Weights of a small transformer language model: vocabulary 8192.
MLP neurons of a small language model. Each row is named by its layer, matrix (down: output weights) and neuron, and shows model dimensions 32-159. Each number is 128 + 32 x the weight over its row's rms, rounded and kept within 0 to 255. Numbers have three digits each.
A block is one neuron, or neurons of one layer that tend to fire together. Before each block is what it responds to, as a language model described it from the Wikipedia text at the highest values.

Description: Wikipedia heading equals sign
L5.down756:151146108099070100184101151069150137138124172124133175196126170152090130104140143105043148116152155114122128175116169123141156127121095182184154114105137124104124111094154124150119107169144166167161118171119120161110141091125114152077106145157176176137134128087096184130083145134126143132083087108116202122166156151141105112135122125191150130115113097130141099113101102084095126189124
L5.down757:139086169105115154049040125183095179182087134095151132107090104083149094147152096094074134170101081184089105109147147123122057107123119163125160132160181137087120092109102106147145144090173080133110155131142116093161076152145095109142137147146155174106155072021142133158100170167104119096113110149162120077088144073130118096206091147171128112161148140147100151084106146106131182116098
L5.down1705:105088147082055152144163127092118118111158132180080131119117117127159110158174094147135090146192099095132117122085146130092121080091116117194134212132147102033128177145115159178143111138139171121132113162087057157094106091154137132045087099151195136165149175157111113140162137118159194107110100089127166141132136153130091151164120115081128089120116085112122160116108131152087112122066
L5.down2854:158193126088151150128154104114163121146130082149106129112107094107110167205145146139126189107122128160143167139094167128152161094155122120091152131126148152128100124130154077060125095129089130126069103140106126124177168173189162161092107065139131119154125125163146113158106149143118070130175097125096176132139130141093078137117154111106196209138136162165109138134146113114128104179063

Description: Tokens inside quotations
L5.down562:112081207129104120152146101148090104145198136096092176125105143172136037156079147143139211088128164104127103182137104099093130090117131114140159094133137119121136069118100102138136133102105147129155099101129145149162114129100119144084110137140156152110092157094097132114136106160084137111112112131048139136107145149145065158185107139120106131122173203152114107180109057077123111126143
L5.down1403:181065121141143119145137095135135162119134174091114128176122112166147116123129165138140201192103177163122140164138102134124152114135119160141148056111131087071111103139097145118068116124077108085116122148082136128140160101056114131130117218112104108110123178148162110077104096179135140158094089126113149155189072168127094172073089059175115219104075158159115116153140136121146130148130
L5.down1994:130105152090107114141109130152080145178115122141144116135132147127127112142163130138136170121124130129115145108154199111198051141101155113121098157129109111087116105171114159124078126110113121153102142170223097123132108095169099111109125162129103140157109107161160114152081153083087148122091149155144091104076148115090136121094168076113174128101194102151145225128161123145059043183072
L5.down3995:100096130125140092111180137150158171113122170136163117138142159159146116090158118102110130149166190183161114127128111132056076146100137116107100128157093126073134097153137122130101161117112142088055097083116125126139093113103174163087084101152119181110152116094138179110112111089132188166127092120173138147137082141132081184124148128127119145096147140162143078111122129115154113131092

Description: Inside quotation marks
L2.down484:154091134155175145134111157102083128127189096103125098129209139144111108156083129137070152064113115124118129084117119127155140096121125086121128158142092164179126141122092112106133098168111164122109131104183130164126170127090072114087147092104125147070129035090109160174124107105110135206186066124088119154097104140143104111148090108108133152132096156147117127153101082108160176124112
L2.down774:191135105107135124085111102132127116104161161072117118104123105060124128074111159088155091131140078165127155091148142133118123115144205153125168040107080127204124148158145118137094146081123234095149111172134169091119182115103103116211124026123123100114107135094142173101170078104101121156142037144136141196093141166185129106148169084088153117128093122125142139139143124115173170137114
L2.down1088:123121135055183114228116121122109138127145130184112115109125184114138125165144091153177060103136081092153165115121099121090076113137140126212134189139123129115084130185118131157107090119181104117105139188158145124174152138125156165084140154117110113065154142089147167136122125159132127142103099142146183140121196151182071129109120139150153134122082090106123115168150121165115092150137
L2.down1192:170144057144119122157171139084117127081106117171125102130171173173173120122083153106131114147121128109139119138188131128159111157123111117071147088163151101173153134122135140102111147064163144125101103116147118116156150173128106135106134121135144087020092116119153101132150161077125133111154149152145120155070157172193127115130170136166149104086143083158103130135127109196136131124114
L2.down1202:119104068084122103118117101148105092158112154139104189133168113089109155100078161104132151136140108137118131211177134091147166096169099095099155145158160123144115134108178121098110125184105143090105141210111103039115141072115146086132113105161112095152120156131122097121158099137115174092066100136114163200134129141097049136096156120125161148152110142110122204098145173061168237145156
L2.down1357:088133136118144129039134112166101108093144093167133168163115106077097166106085157076125117111134117153066144134127135110147164114164166186076113122135153073128133137121124098154127112153130150173154106119119135180150137094073084072146116165128117137070113090177132056206126158057091112136054087094111127108126086126094193122130187123146087150141101154131168157203112145145107151121091
L2.down1863:163116087084075089195100121122174045122132141127135190147146138090202180129055111125205146167092133165172149215123157085133117083138084022131134100135162128178151172110108087085139138126123187095075127146135139086142136157136148100164093121170134107095088170094114125117127163131129140080117127131134188158103120115088076155123163112097150162140157119114132109118118166122119107137161
L2.down2073:138121121122148115097139104065136142112132097147090128128141090147115100108142190054187117160159099135119147082168123131096163137133124120071154114146123089149171189155158136142091121111127208121118158139152154053151154096093157082168122103147175101080158095088152144119154154119070189149144097187111056142092130141177100151162152029133148140132090138173181103138121096132141151101108
L2.down2915:066141109089088110185146144145093143182140125168136083097157141101158121131133147153141128107114074123121133104147124124143082134177141130166142093129090069092115158152089137144122097194129149159166108159127148152144159114136104120122109112117114115134078127091108107101135159149158162089080184096106092151111144133093092188098021139132083112114125151081147134109089180162075138139144
L2.down3036:111048169122143154163098115128113083116164111114110143108154097103113096163148157166117099103073173177142116137144158079129119134120133069123136134117141119149088142102095084166125151171112119130127118104104130123120121128150151178124124074199158159119097118083065095097096106153088166160096136114064150121113130148102117152132136149114078182133183170145102168131106099173088169125156
L2.down3561:112192119113096092138177171138102127114102159164131148158130127168110153120150106184155182124154150104099161078141105172109190145067091150132096132151147125143100115179106107093115128116114198108095202161155165160180081118160124136151100149125129081197109215137152164106138119031157107076135102128118138134145112059075164114156166102130132119134151103093183099121107141118182119140120
L2.down3626:110172094099120121167175093120081151125104125170121108112128173102126147114158095129189124126172038095114184061133113168121117087117141175183083141137147103159120144211100117141104129093167146125142129196180151088206157132105145147123108220113108065110179124125145136204145170154176122114158074163146190157110203114120129119078129078135128100135066103100166141156145129148141140153143
L2.down3677:099105076153100120123134080128081122103135150152132101076143083120036128152120124145085104124152125190099160064159120099133157148135212158156210176129144154118111112093152179129099139145082121127116174108130146097044084061135139078190112101150129139091142160109113168155146103156118070155140143116140059079149143130099072099110026115130119148135049165195132168135098114123157196137121
L2.down3687:114139108106122082117142206109182124139144109153150144171109159128189144163131107130153141124160158087149105183082113135097148149138068150151071087142147097132147153165086058128132122097085125133102152083119126159168155189129141116075126133142114125175107108113195125123130170105155115142125097120129123135139106136141156146160197117066119088138160059083111161156101140127093120127116
L2.down3947:157171102099059078181165163134109146068105145187125124135128117158145170108166090184172194110162103136115162080092108160104167152072111154168110115164152088187122131181136098144122106096127154111106156133137140149168103162110129132160124194092111088156138157160163162151132154062167103136171115137135143123127128059097186104133135104150131120136146134089216122128103132166149064140129
L2.down4406:130054211137134152130105097139130114088178126096127155137149144097142098186126176137082065120082189095162127194079144050151069085144121092132145121126151122112126115094118123175106180118131112151122096121143123147112164141123150156127139070165130172125097086104098118126089094123086132170111111156088090100101134195120156139166114149153075164117162167139131155138129059148081117124131

Description: Article-start title marker
L6.down2198:123138069182184097075148112062129166121092084184100102104177062129168131139169165135175129162123125109155115102086059102121128126085097106127160100143099124170112144167156138136107149102156139133155148158157111155147104077105135096150141144125178129087135097203063185116153109119113116099116111179065095159168163123136115120139089093200140087146099180116127158164136052150140104133159

Description: Quotation boundaries
L6.down4574:154126072135080098208164119103161160066150186164114145198103129179217198065175141163128144166144141161089128097151047194057140116152096157140121059140134151097123143167177048084084076144168118066159167195088149174107172132060111147124109176140124103112119169187115191106157131137147161148164099144169180140147096142144169130096095085142126122154117158139178098121097125174160068144109